Weights of a small transformer language model: 6 heads of 64, 41.1M parameters.
MLP neurons of a small language model. Each row is named by its layer, matrix (gate and up: input weights; down: output weights) and neuron, and shows model dimensions 16-111. Each number is 200 + 20 x the weight over its row's rms, rounded and kept within 0 to 999. A neuron's up and down rows have the sign that makes its largest values positive.
After each neuron's rows, "fires on" lists the tokens most often at its 100 highest values on Wikipedia text that the model never trained on.

L2.gate944,182,224,225,207,198,171,231,258,203,226,120,214,169,163,183,175,173,207,205,233,241,168,189,224,217,222,183,200,226,210,187,192,205,224,228,203,183,214,146,210,190,217,196,173,187,195,189,216,205,181,208,230,178,174,229,173,206,234,201,210,196,189,204,185,207,190,158,204,194,206,191,229,165,232,144,207,224,187,179,188,206,180,193,210,198,193,212,184,204,217,204,245,212,164,216,197
L2.up944,182,182,169,203,195,190,217,224,207,194,193,208,178,198,208,194,231,236,158,211,183,172,187,208,216,174,227,225,239,187,161,187,212,183,172,213,177,230,207,189,204,155,202,204,198,209,192,224,178,229,232,169,186,192,222,177,203,213,198,200,177,197,195,213,174,183,202,220,205,198,209,189,164,191,214,208,223,177,191,208,172,187,175,183,220,170,208,136,191,158,174,208,165,192,192,189
L2.down944,198,198,176,194,219,236,183,220,191,187,198,213,192,245,209,176,177,222,206,154,196,197,201,189,209,193,233,180,159,187,186,202,187,181,229,210,210,200,219,173,215,204,232,187,152,213,150,169,252,209,199,232,225,214,175,209,192,180,182,237,219,187,192,189,219,233,200,197,165,235,197,223,270,211,200,224,223,190,172,220,205,188,206,208,215,214,221,183,211,236,260,188,215,213,172,225
fires on: "|", "==", ";", " N"

L2.gate150,226,203,199,201,228,213,174,170,179,203,190,191,198,241,180,159,180,191,244,219,170,174,204,218,167,213,190,183,199,225,210,218,255,206,201,226,172,211,188,222,207,182,215,193,195,213,204,190,197,207,200,183,200,152,209,209,176,214,242,186,175,183,231,190,205,189,230,188,205,201,196,204,221,224,193,215,175,186,162,167,210,228,197,192,248,249,182,226,201,193,195,213,217,217,193,213
L2.up150,219,171,201,193,168,202,218,212,236,193,212,201,198,205,193,165,222,155,239,208,230,212,201,203,203,190,199,197,267,212,207,191,185,197,212,203,229,187,206,202,192,216,216,182,208,195,155,200,196,234,207,190,209,183,182,200,202,170,176,177,197,197,215,210,234,188,168,186,207,178,210,174,160,197,209,191,180,157,184,203,191,212,190,158,217,175,207,176,150,180,206,204,222,199,217,175
L2.down150,212,210,211,187,203,219,181,152,197,214,202,188,230,208,204,206,181,204,191,185,186,186,205,215,165,202,205,221,182,193,191,246,177,201,182,217,205,205,167,218,211,198,219,194,197,195,186,185,231,153,182,172,216,139,233,203,208,208,163,226,193,183,179,198,180,203,204,203,231,218,154,169,195,193,194,191,170,187,192,173,185,210,208,252,187,228,200,194,208,197,203,206,189,241,200,189
fires on: "th", "D", "line", "R"

L2.gate1111,181,194,205,194,199,173,210,175,186,206,205,191,180,209,207,228,196,179,221,149,215,187,214,208,194,199,179,215,201,210,177,172,212,240,210,191,214,172,219,208,201,213,203,207,203,214,195,187,231,194,213,204,217,179,235,210,189,202,181,187,215,211,211,255,177,195,230,228,225,210,200,196,225,208,241,225,185,184,195,188,196,206,211,188,203,184,199,181,209,200,186,213,177,203,205,198
L2.up1111,193,178,207,190,211,191,192,254,207,224,162,203,207,195,230,213,176,216,200,200,195,204,209,204,193,197,222,168,200,186,209,207,191,211,216,186,202,211,183,209,207,196,169,224,205,179,189,208,200,214,215,219,224,161,217,228,203,191,229,180,209,215,202,173,214,219,248,191,179,203,180,187,224,200,201,153,200,197,212,209,215,206,229,193,216,220,186,170,235,194,198,200,172,181,225,202
L2.down1111,190,206,194,208,173,195,196,170,190,205,155,182,204,221,175,177,191,223,211,189,240,230,213,186,185,178,194,200,231,178,229,187,158,225,220,237,218,149,182,238,232,174,182,192,215,145,172,200,223,206,224,209,221,224,195,202,198,166,216,187,191,191,196,219,197,212,195,189,214,212,192,161,193,222,170,167,201,195,209,157,195,208,187,185,220,173,190,180,213,196,191,210,199,196,236,197
fires on: "st", "th", "nd", " tenth", "rd", " sixth"

L2.gate1187,201,209,189,205,183,227,208,241,197,181,197,183,218,222,204,198,179,208,228,182,217,211,223,220,204,219,222,205,215,198,182,211,188,199,181,215,207,197,196,172,180,184,198,179,231,208,163,213,195,208,190,174,195,169,186,138,209,190,200,183,194,207,180,184,206,191,238,171,185,208,169,208,196,198,195,194,204,167,201,209,203,184,186,219,184,206,207,225,217,194,234,171,175,200,208,177
L2.up1187,203,165,202,197,248,213,180,183,193,178,229,189,221,205,199,188,191,202,208,193,240,197,185,226,196,208,195,195,198,204,192,199,197,227,224,189,219,185,224,200,181,200,212,176,200,232,210,227,194,169,223,168,230,220,191,191,193,204,219,208,234,170,197,235,202,190,216,201,242,209,218,202,222,203,193,201,194,173,231,199,215,193,231,188,201,189,215,158,197,190,191,198,187,159,209,189
L2.down1187,154,200,184,204,191,181,208,176,197,190,190,178,186,208,228,196,236,192,233,238,185,179,239,235,181,182,184,227,192,214,187,211,179,242,198,182,179,208,208,221,227,196,182,205,149,182,208,218,212,230,208,222,188,213,180,234,221,192,233,189,238,199,200,195,195,186,185,202,204,222,235,218,183,211,138,211,190,195,168,222,202,201,192,210,237,195,214,215,198,220,214,195,198,214,195,238
fires on: "s", " and", " to"

L2.gate1110,208,199,238,220,185,185,209,184,192,199,178,242,182,210,211,213,182,183,180,159,160,205,202,215,187,189,186,192,221,235,178,168,189,214,217,190,175,204,211,226,208,179,207,186,194,221,212,241,223,224,227,175,187,163,214,216,190,180,178,211,192,186,172,196,238,219,240,224,196,196,207,227,194,189,182,229,196,187,220,187,179,146,174,178,208,184,214,206,194,229,167,188,175,199,198,197
L2.up1110,216,228,223,226,176,178,189,231,189,194,178,192,212,185,191,206,214,206,215,176,201,200,187,211,197,247,180,206,212,188,187,222,207,180,199,215,248,196,185,207,221,225,187,201,189,211,202,202,176,214,180,190,184,225,178,168,217,212,186,173,184,200,180,205,217,197,193,216,170,189,221,196,177,195,225,216,219,207,226,213,164,199,198,206,241,205,174,196,194,173,207,226,202,193,208,157
L2.down1110,177,201,189,196,185,224,199,176,148,224,204,203,206,197,220,207,194,193,205,212,214,215,169,194,217,195,213,192,173,184,237,213,189,206,205,207,175,201,159,218,193,199,180,167,204,162,206,173,204,177,198,239,187,193,196,241,199,165,207,220,205,186,185,222,210,195,217,199,252,224,208,220,194,211,207,204,148,186,202,217,228,205,194,170,193,181,193,189,221,212,183,195,213,193,194,212
fires on: " to", "ly", " be", " with"

L2.gate873,171,207,173,203,194,193,223,226,191,182,216,167,198,205,170,166,178,191,182,161,217,195,225,188,199,198,192,198,201,235,191,165,188,173,220,184,187,183,187,193,206,249,176,209,176,197,221,191,214,229,228,226,207,175,229,179,194,201,177,220,214,221,183,190,215,198,204,194,215,194,206,214,205,233,169,195,191,162,199,229,192,221,224,192,198,160,223,204,205,210,229,218,219,198,170,219
L2.up873,192,192,176,190,196,191,187,225,198,192,188,186,208,189,189,187,200,212,176,203,194,184,198,211,196,198,214,222,184,181,201,183,177,207,204,178,204,213,182,209,226,214,189,193,189,188,215,203,211,208,173,228,219,186,213,165,219,179,181,220,178,156,191,177,220,184,217,211,220,182,182,190,220,190,201,197,172,196,194,183,268,202,172,168,207,205,197,149,225,182,230,160,212,186,225,203
L2.down873,202,188,194,198,222,208,209,198,198,206,170,241,220,208,189,186,168,235,200,193,231,190,194,220,199,183,190,233,190,211,188,191,222,211,186,206,188,176,211,202,186,214,220,196,222,170,216,184,203,185,185,212,222,211,179,176,171,184,227,186,199,232,233,214,194,164,190,177,210,217,195,200,187,210,149,186,242,191,180,220,202,173,196,180,199,208,223,232,201,182,215,203,213,186,203,207
fires on: " was", " is", " joined", " received"

L2.gate520,198,175,173,178,225,166,197,176,190,193,182,204,218,174,211,200,215,218,192,201,203,211,213,194,164,233,204,185,211,225,203,172,204,193,185,177,203,201,207,195,177,166,211,199,214,216,190,224,181,228,214,165,201,199,203,188,206,214,206,194,202,231,203,198,176,214,228,174,178,228,206,192,193,195,187,233,221,190,150,239,168,201,206,170,189,230,175,199,178,220,215,214,183,167,234,220
L2.up520,213,174,236,164,191,205,193,187,208,210,230,202,233,184,178,191,193,212,191,190,180,182,221,220,196,202,189,227,161,190,147,208,199,241,174,195,227,234,198,221,202,180,180,191,190,222,211,205,161,158,200,190,229,184,205,194,174,204,210,226,198,231,204,200,192,216,200,228,203,166,219,233,216,200,202,250,218,212,194,199,210,198,228,196,201,227,195,189,218,187,235,234,207,203,194,207
L2.down520,215,212,216,210,200,214,198,200,207,216,199,213,152,217,217,215,200,195,202,218,214,190,225,195,218,167,224,179,184,197,212,232,199,191,215,178,178,176,222,183,210,261,212,234,193,189,175,166,204,178,208,220,198,195,202,222,222,183,185,198,187,203,210,187,225,183,201,176,212,180,172,158,184,235,182,181,188,184,216,187,210,213,186,196,175,210,187,219,199,209,224,187,185,212,221,196
fires on: " and", " than", " later", "2"

L2.gate130,183,174,209,183,197,181,220,211,188,204,148,204,185,173,219,198,199,192,175,219,183,184,223,189,169,208,204,203,189,221,217,181,219,172,184,191,206,236,163,210,188,195,195,201,237,196,210,222,165,189,222,175,204,202,235,197,216,210,202,215,204,158,172,203,191,196,211,197,185,187,207,219,182,215,187,213,179,252,165,181,219,186,195,182,203,179,209,197,210,192,212,229,187,211,171,205
L2.up130,193,177,192,170,203,181,189,208,209,228,205,211,205,184,190,186,195,197,207,180,210,248,228,169,180,204,178,169,188,193,167,163,180,219,204,198,180,226,198,208,254,197,197,197,239,187,198,181,258,207,183,175,209,205,206,180,197,229,208,193,217,191,239,172,202,235,214,227,186,181,191,212,158,218,204,209,189,219,205,181,194,190,206,226,189,194,204,145,195,204,206,182,185,259,176,215
L2.down130,206,202,228,189,213,222,169,193,203,210,204,198,218,190,205,192,164,223,212,192,224,189,226,143,211,208,198,198,192,180,187,202,184,227,218,164,224,195,166,194,228,220,204,180,219,206,182,230,215,203,232,191,187,222,195,185,197,194,229,228,230,192,214,214,196,222,198,248,202,232,217,201,198,172,209,199,208,177,195,205,185,211,198,230,198,194,212,198,216,200,235,202,178,241,206,203
fires on: "s", " away", " back", " am", " up", " left"

L2.gate163,188,200,168,190,194,203,178,198,227,196,233,146,208,166,208,171,173,164,243,179,199,216,228,199,202,186,185,230,194,237,190,211,186,201,221,196,190,188,209,188,203,207,192,217,221,192,166,177,214,157,184,189,194,201,213,203,193,209,175,202,204,205,216,194,172,229,211,187,196,212,178,198,201,219,187,194,171,192,212,190,207,182,220,170,201,194,197,221,174,206,240,191,199,199,208,189
L2.up163,212,216,197,215,195,189,235,229,215,196,206,235,195,201,229,165,203,213,231,200,206,231,207,205,227,196,216,211,205,187,230,202,181,187,177,230,190,210,193,221,139,178,211,188,207,221,223,212,193,197,227,178,200,209,185,220,195,204,198,189,211,190,195,208,183,188,197,157,180,156,178,202,198,220,177,186,205,187,201,186,204,222,194,181,215,202,215,214,179,239,213,224,197,212,210,199
L2.down163,223,186,212,234,222,207,168,161,187,238,174,175,205,199,199,238,222,208,204,215,171,209,186,163,174,188,188,239,228,209,207,202,214,234,231,193,217,216,205,164,214,206,187,226,193,196,233,196,147,219,223,175,163,211,206,197,200,177,192,204,242,200,188,192,204,214,190,233,188,190,203,239,181,235,214,193,213,226,196,200,195,225,201,222,209,181,222,184,217,183,173,202,184,216,209,200
fires on: "s", " after", " released"

L2.gate568,200,222,188,236,226,182,175,199,167,227,216,206,202,213,196,202,197,176,166,192,197,200,199,186,203,170,209,196,226,224,179,211,229,206,213,215,206,195,189,194,226,207,176,170,185,201,225,204,210,163,200,200,207,238,206,218,185,222,198,199,205,164,213,214,193,198,195,168,228,186,203,199,190,192,207,200,181,189,224,231,206,190,203,214,211,207,209,204,168,193,216,224,189,210,205,184
L2.up568,220,205,192,214,191,164,170,233,184,223,223,189,201,198,188,231,176,234,218,143,191,207,200,186,181,238,156,189,210,213,238,189,180,178,180,176,173,189,211,198,210,178,211,229,207,237,193,202,213,194,188,205,183,193,202,202,192,202,183,203,210,179,224,201,200,198,216,218,210,210,213,179,181,158,178,186,180,225,191,199,190,202,175,189,179,210,208,185,219,207,216,209,184,199,204,205
L2.down568,165,214,239,190,178,195,181,214,195,181,184,202,181,217,208,231,183,192,190,196,223,216,208,242,207,191,202,217,194,203,216,223,197,170,180,197,195,191,171,221,206,237,171,197,219,179,203,181,198,214,183,230,205,185,210,188,205,203,208,193,196,211,165,216,218,174,219,168,177,229,190,172,181,179,207,221,237,189,195,242,201,181,190,204,196,225,169,197,206,237,194,193,211,211,199,183
fires on: "s", " he", "man", " He", " serving", " Mar"

L2.gate1248,175,194,214,229,238,217,228,211,190,224,206,158,177,185,173,209,193,168,174,206,178,223,222,209,162,221,213,206,204,201,178,211,217,207,183,197,216,200,178,208,217,173,171,185,220,225,223,226,253,227,180,192,209,155,229,189,203,227,184,216,143,181,248,213,228,214,162,211,235,220,233,205,181,174,197,196,214,186,197,190,208,166,214,220,186,205,185,209,188,206,173,186,182,206,186,226
L2.up1248,208,189,225,205,218,183,214,238,176,210,170,189,241,210,195,240,194,212,231,201,224,201,217,233,203,202,227,204,209,214,190,189,221,192,181,192,163,164,200,190,209,180,219,195,184,224,173,193,201,222,208,155,176,198,201,214,215,197,233,200,207,192,185,218,194,192,207,194,224,217,230,201,181,199,183,162,183,200,205,178,209,230,238,204,171,205,195,203,211,179,242,191,196,174,248,225
L2.down1248,242,195,214,212,197,199,201,222,178,205,189,200,215,213,237,201,211,197,182,187,202,199,170,194,187,185,199,202,226,196,189,172,198,232,224,200,213,167,147,213,158,194,193,209,232,198,189,185,194,201,209,209,192,223,203,195,183,187,203,226,221,191,180,201,189,228,183,162,199,200,194,194,209,209,208,192,227,224,192,213,213,217,195,175,221,195,213,202,208,224,193,213,196,208,204,238
fires on: "1", "–", "2", "3", "4", "6"

L2.gate308,193,192,233,205,223,201,217,216,219,183,195,235,187,203,200,185,156,210,208,198,208,213,184,201,181,211,224,182,207,248,206,199,195,169,194,153,198,215,215,216,214,207,173,194,216,187,200,199,190,210,213,212,177,205,192,194,183,180,209,220,188,188,191,185,209,175,184,179,187,233,168,200,220,218,220,207,183,185,163,206,209,167,177,199,210,232,181,220,189,233,239,192,172,193,191,211
L2.up308,189,202,191,159,199,173,200,198,207,189,219,186,221,227,204,222,188,196,203,184,184,241,235,209,180,223,185,181,187,175,167,199,202,219,200,202,219,191,160,231,209,167,176,204,217,213,242,217,230,207,199,219,215,173,193,206,193,197,205,205,208,222,196,182,169,183,202,189,213,182,201,178,211,200,158,222,201,171,172,162,244,201,186,179,181,198,224,185,189,185,150,233,213,192,187,194
L2.down308,197,170,198,191,184,195,201,169,205,205,184,185,215,225,200,192,188,237,189,213,203,213,231,199,203,198,187,216,220,168,181,215,195,218,208,197,143,219,214,236,199,204,214,219,208,198,202,211,233,198,217,195,216,189,204,201,141,201,166,202,184,187,173,198,228,203,227,190,217,200,233,171,215,194,156,200,185,191,210,186,199,203,225,198,225,214,188,190,198,182,168,213,212,206,185,224
fires on: "s", " runs", " minutes", "ed", " only", "ly"

L2.gate903,195,157,195,235,216,176,232,194,194,190,175,194,164,174,173,205,200,203,176,168,211,223,165,156,196,214,194,218,175,189,186,215,242,219,168,176,197,210,193,206,222,191,203,200,203,205,190,208,196,249,178,216,171,218,208,205,194,179,210,232,175,189,169,191,215,222,184,189,215,200,215,214,197,197,224,202,237,220,189,203,234,180,203,205,233,215,197,209,166,231,206,212,208,173,189,206
L2.up903,177,167,221,234,202,192,196,196,227,212,203,188,205,196,226,209,204,181,171,184,212,218,229,191,215,199,166,210,199,224,197,206,194,207,176,173,208,225,193,179,242,244,210,192,195,198,225,209,215,210,164,219,191,208,192,200,206,193,225,162,197,190,188,215,203,222,224,236,199,215,205,202,234,191,216,191,201,181,178,191,207,181,217,211,187,198,195,228,201,200,197,229,212,206,177,221
L2.down903,182,199,208,197,194,205,196,188,167,176,210,216,191,209,195,186,200,176,215,191,216,221,227,223,189,216,180,197,193,194,172,215,191,231,196,208,184,193,177,182,163,191,212,187,177,195,184,169,181,170,199,197,224,202,226,203,182,211,190,196,198,195,233,185,198,195,209,241,182,221,185,222,198,198,212,209,221,209,186,181,191,200,209,206,170,210,239,209,215,214,202,203,194,210,188,202
fires on: "re", " Re", "a", " must", "in", " At"

L2.gate214,201,188,224,206,171,218,209,224,203,202,214,198,192,197,177,220,167,182,225,165,182,231,211,213,201,239,218,203,183,190,192,206,217,229,209,185,208,194,187,167,204,190,175,219,180,202,208,208,223,215,225,211,210,232,180,208,222,194,224,181,206,189,205,224,228,206,205,180,195,214,219,224,191,212,241,168,249,185,217,206,178,182,169,198,225,198,200,218,218,191,147,194,182,202,189,191
L2.up214,195,192,219,183,192,209,215,210,220,216,167,192,185,209,243,187,176,198,176,233,193,192,205,218,209,206,194,206,167,165,154,217,174,200,189,202,239,222,183,212,216,188,247,172,184,181,219,190,158,196,204,235,208,169,158,169,231,199,205,193,185,204,163,196,202,164,164,224,173,214,233,216,193,180,181,236,214,183,210,241,206,194,180,203,179,172,211,215,225,179,188,246,239,202,183,178
L2.down214,196,234,177,180,196,189,175,198,213,251,189,214,237,189,208,202,177,198,186,239,195,175,191,225,195,158,211,247,185,210,164,216,204,202,202,223,227,231,200,235,194,174,203,186,192,203,232,201,202,190,212,172,204,171,212,210,171,203,176,187,200,212,202,177,167,223,144,207,193,199,176,199,210,225,198,214,197,209,201,237,204,197,181,187,214,200,170,194,208,217,230,221,228,193,162,203
fires on: " to", "ing", " then", " those"

L2.gate132,171,180,205,212,194,183,237,194,196,202,221,203,186,166,219,214,178,184,201,199,157,212,213,206,239,193,209,180,208,179,205,172,192,196,218,176,202,158,217,169,184,160,160,220,177,217,215,200,207,200,180,209,195,182,229,198,220,178,213,239,198,186,157,243,196,191,210,233,215,222,179,221,188,235,164,215,204,169,183,185,207,201,185,210,173,205,215,203,188,197,184,225,170,180,192,199
L2.up132,218,222,222,212,215,218,216,194,226,215,201,199,231,203,219,175,207,198,232,214,203,169,198,194,162,219,199,227,166,169,236,220,191,204,156,209,220,219,204,199,188,187,209,176,228,196,180,193,204,178,194,164,143,185,207,241,193,177,180,218,176,222,211,206,173,175,173,182,194,172,211,186,185,185,224,182,209,213,203,205,167,198,216,221,166,203,203,205,202,214,185,209,212,252,202,209
L2.down132,197,211,200,213,210,188,192,190,201,203,241,190,206,194,201,193,206,178,188,223,229,161,205,205,221,220,222,175,194,234,205,221,219,228,183,211,237,218,184,197,172,203,188,208,219,167,210,201,193,172,246,186,172,180,192,222,187,207,185,169,189,210,211,182,184,203,167,243,211,174,203,189,179,160,196,208,239,214,238,192,201,232,180,221,200,172,195,187,196,197,205,217,218,221,213,199
fires on: " \"", " named", " The", "s", " ‘"

L2.gate1031,188,183,183,192,226,205,224,218,209,194,179,240,155,200,187,231,168,188,208,164,211,187,224,211,195,213,214,195,186,232,198,182,205,127,200,188,211,195,173,156,180,171,184,204,188,213,186,226,187,248,205,212,183,190,201,180,234,188,227,187,222,251,198,198,210,220,191,225,165,229,195,205,164,188,215,212,220,222,206,218,196,213,189,203,180,202,196,181,210,178,177,236,183,195,194,193
L2.up1031,198,234,195,182,164,214,214,195,249,187,203,176,184,205,201,198,185,201,165,195,204,196,202,226,225,248,194,229,215,202,209,207,191,180,203,191,203,200,201,210,234,230,217,206,210,226,210,223,184,199,188,213,204,202,147,186,188,200,233,188,192,209,189,213,197,193,167,178,248,208,180,221,201,208,215,202,227,193,223,197,205,194,197,189,182,207,224,180,178,237,148,190,226,220,211,198
L2.down1031,230,213,219,183,210,198,221,209,198,241,209,217,181,219,204,201,190,192,212,177,219,214,194,184,233,187,237,192,169,237,196,227,211,180,206,171,221,201,202,172,180,224,235,183,200,189,183,217,216,204,195,191,199,164,196,202,238,188,220,181,184,198,241,220,160,213,201,191,208,222,166,157,195,188,207,232,149,190,201,237,252,207,165,197,200,182,231,164,209,194,207,189,201,175,230,198
fires on: " to", "|", " at"

L2.gate1250,202,182,217,195,201,207,196,173,206,198,254,192,207,189,197,179,207,174,215,190,201,191,168,198,223,189,162,215,227,214,177,181,210,203,201,187,217,180,187,181,185,200,214,217,196,226,191,177,197,199,215,231,187,216,233,207,186,150,172,217,140,196,230,226,163,214,185,174,225,201,184,205,188,213,222,165,212,187,194,187,198,200,224,169,201,172,194,224,198,174,218,175,207,176,190,141
L2.up1250,195,198,204,177,218,191,171,246,227,164,200,182,245,237,177,207,220,163,222,234,206,183,193,200,198,194,190,203,246,230,184,187,230,186,191,206,198,192,202,199,207,210,221,222,222,206,202,161,167,258,209,197,220,212,229,179,192,189,200,185,162,184,181,187,173,191,232,167,205,235,193,196,177,189,177,194,173,248,212,202,189,207,198,212,213,195,206,193,202,213,192,180,191,195,204,220
L2.down1250,210,203,233,247,226,178,182,227,192,233,200,173,244,193,193,217,215,184,203,192,188,201,193,170,180,176,200,161,223,241,192,180,195,194,215,180,220,190,181,211,200,182,195,196,222,206,213,190,219,236,188,170,190,170,181,194,219,206,203,220,190,199,197,192,197,189,172,197,201,203,211,208,215,249,207,196,231,175,167,217,208,212,213,209,165,169,207,217,230,196,195,212,189,198,225,166
fires on: "s", "t", " the", "al", " to", " League"

L2.gate1196,151,201,190,201,237,177,201,171,223,216,204,188,202,195,220,187,185,163,207,219,205,216,189,186,225,205,217,179,231,200,211,196,178,192,207,218,189,227,205,191,228,215,214,196,192,173,218,207,188,202,216,225,170,217,162,192,197,183,194,219,211,166,203,211,205,206,169,194,188,244,225,216,223,202,205,205,206,173,211,220,182,195,228,170,226,195,221,215,188,222,177,265,234,183,168,197
L2.up1196,201,220,176,183,213,217,202,188,195,211,196,173,165,230,199,210,154,178,206,183,221,217,191,187,203,191,181,207,224,195,188,180,216,195,204,205,209,165,199,206,185,204,225,202,164,182,229,244,212,196,206,197,217,182,200,204,196,217,240,197,199,198,195,167,210,217,224,205,204,194,225,188,189,172,201,209,172,192,184,204,192,196,152,167,213,193,178,191,239,179,181,212,173,204,188,185
L2.down1196,171,215,218,198,206,212,201,204,180,175,198,175,200,214,218,164,183,209,169,193,196,212,200,188,206,206,202,186,189,208,219,167,186,198,195,169,181,194,191,189,227,180,191,216,222,247,198,178,192,165,206,222,215,238,210,158,217,187,204,228,200,193,203,209,224,195,229,195,195,230,216,210,184,227,185,223,178,221,206,235,181,160,179,200,206,209,240,177,144,199,204,170,240,208,190,198
fires on: " is", " was", "born", " =", " –"

L2.gate636,209,175,210,203,223,189,180,225,232,214,211,199,188,214,172,217,183,212,197,217,194,194,205,191,187,236,232,209,206,209,243,190,213,195,198,180,192,195,225,178,194,179,195,210,175,208,176,204,184,203,219,158,210,183,234,228,178,211,184,181,194,215,213,213,209,214,219,185,241,221,194,189,158,185,217,199,231,200,236,190,182,238,196,169,201,219,193,202,240,208,191,212,188,224,163,184
L2.up636,204,213,206,225,230,217,209,207,202,195,177,182,210,218,197,236,212,194,234,234,182,221,179,190,210,165,189,199,215,224,203,176,188,213,218,187,200,191,176,198,204,231,210,204,184,201,194,198,222,197,201,203,178,206,177,221,186,188,193,183,238,204,217,196,196,214,226,218,200,243,223,197,217,179,203,178,219,198,204,178,174,204,214,181,204,203,196,143,224,188,194,194,172,204,187,188
L2.down636,159,190,182,188,197,188,214,221,168,189,194,211,201,180,225,216,185,181,203,200,221,230,189,207,211,204,192,230,203,203,201,193,186,265,226,210,212,215,185,211,215,229,205,216,187,178,182,221,201,211,187,192,185,222,217,199,208,230,222,202,212,195,192,230,197,193,209,203,183,192,164,211,207,195,231,213,184,208,178,221,196,164,183,245,206,180,204,182,194,212,185,177,221,168,209,188
fires on: " which", " that", " to", " York", " by", " ==="

L2.gate980,230,182,202,212,206,238,199,228,198,223,158,203,199,203,194,205,206,177,211,208,186,189,190,245,206,210,210,190,225,204,218,198,207,233,174,217,196,189,217,170,208,152,188,181,231,198,220,218,218,147,230,163,246,212,225,206,192,165,222,185,204,196,181,207,203,191,180,170,231,200,157,195,209,195,193,206,217,166,199,180,204,201,195,193,204,226,192,160,176,191,191,209,159,167,178,216
L2.up980,191,236,168,225,217,246,169,180,231,199,162,218,182,186,177,213,193,182,217,168,172,191,218,201,180,169,230,179,185,181,181,198,219,197,225,211,225,221,232,211,168,186,207,208,219,217,185,185,163,225,223,179,219,170,222,229,207,153,201,180,199,212,194,202,214,195,224,228,224,190,222,166,162,176,195,201,190,226,168,207,154,184,215,215,199,218,168,182,229,169,219,234,190,215,203,190
L2.down980,178,175,208,211,223,189,186,241,207,176,188,189,184,179,213,206,203,198,200,180,169,199,191,250,215,209,212,182,199,226,201,164,202,165,178,250,208,185,170,222,184,180,189,239,213,187,193,184,220,196,169,198,247,177,212,218,174,206,193,205,190,160,173,201,190,226,186,178,223,197,177,169,225,183,203,196,245,238,211,208,208,183,205,190,185,192,192,165,211,191,205,207,196,227,188,173
fires on: "–", " &", " as", " or", "/", "-"

L2.gate123,213,182,258,191,212,201,181,192,199,217,219,197,186,203,200,236,165,175,183,187,211,243,242,230,195,209,208,187,206,225,226,221,221,222,211,136,176,202,183,218,184,204,226,224,183,233,197,202,196,205,189,174,223,193,206,191,198,188,220,175,181,207,177,255,183,204,215,185,206,213,182,188,172,208,172,230,204,184,204,168,195,191,183,197,198,184,212,215,188,160,204,204,204,177,178,177
L2.up123,203,191,217,196,199,189,209,203,184,188,175,221,216,213,204,247,175,191,225,179,225,188,191,197,173,242,223,187,177,190,182,201,213,201,230,193,213,190,227,189,198,214,185,178,196,222,173,171,250,196,214,212,199,194,203,178,211,178,185,228,184,231,212,203,215,214,178,146,248,186,209,189,204,183,193,243,171,167,218,200,207,196,205,200,189,218,207,237,181,166,221,219,198,215,186,191
L2.down123,208,190,205,213,198,191,186,165,178,184,212,227,153,219,207,237,199,208,204,162,210,193,212,192,220,209,201,221,186,207,177,183,209,201,245,168,202,181,189,217,204,185,190,225,210,209,163,178,273,234,180,195,201,227,218,179,200,199,197,199,179,209,231,187,172,207,210,191,200,196,189,180,222,174,212,190,175,195,183,170,190,216,234,199,194,184,188,179,200,163,223,218,215,208,199,206
fires on: "1", "5", "4", "6", " +"

L2.gate292,205,214,252,164,204,211,189,197,203,210,197,218,192,233,200,200,160,170,228,225,199,217,225,180,219,185,194,224,205,239,168,178,209,206,170,177,176,196,201,210,208,191,219,208,178,216,230,194,231,229,205,213,211,195,183,150,182,210,205,189,194,215,201,187,229,201,220,208,220,189,197,225,170,196,191,202,177,195,185,170,243,174,213,175,183,222,211,208,215,210,229,230,206,222,198,199
L2.up292,175,194,183,229,160,224,192,217,190,242,207,196,214,194,189,196,178,180,207,190,198,225,211,209,176,234,180,185,161,223,201,213,197,203,184,224,227,197,208,208,235,226,220,178,188,201,215,192,186,204,168,204,210,226,177,213,162,228,219,177,166,222,209,204,215,209,198,245,214,225,196,217,187,219,212,195,196,165,210,218,209,216,205,195,186,156,189,194,182,181,192,205,225,219,175,224
L2.down292,203,231,184,190,175,185,198,197,219,229,204,205,218,203,202,223,187,221,215,175,164,224,182,217,163,142,204,151,209,159,221,197,230,201,216,197,187,211,174,214,169,208,183,220,221,223,188,196,193,193,194,221,210,215,174,217,219,213,169,216,213,189,226,208,188,242,203,157,165,194,178,183,212,180,178,191,206,217,181,221,187,204,202,237,198,213,202,193,223,167,173,182,197,214,198,196
fires on: "2", "1", " found", "5", "4", "89"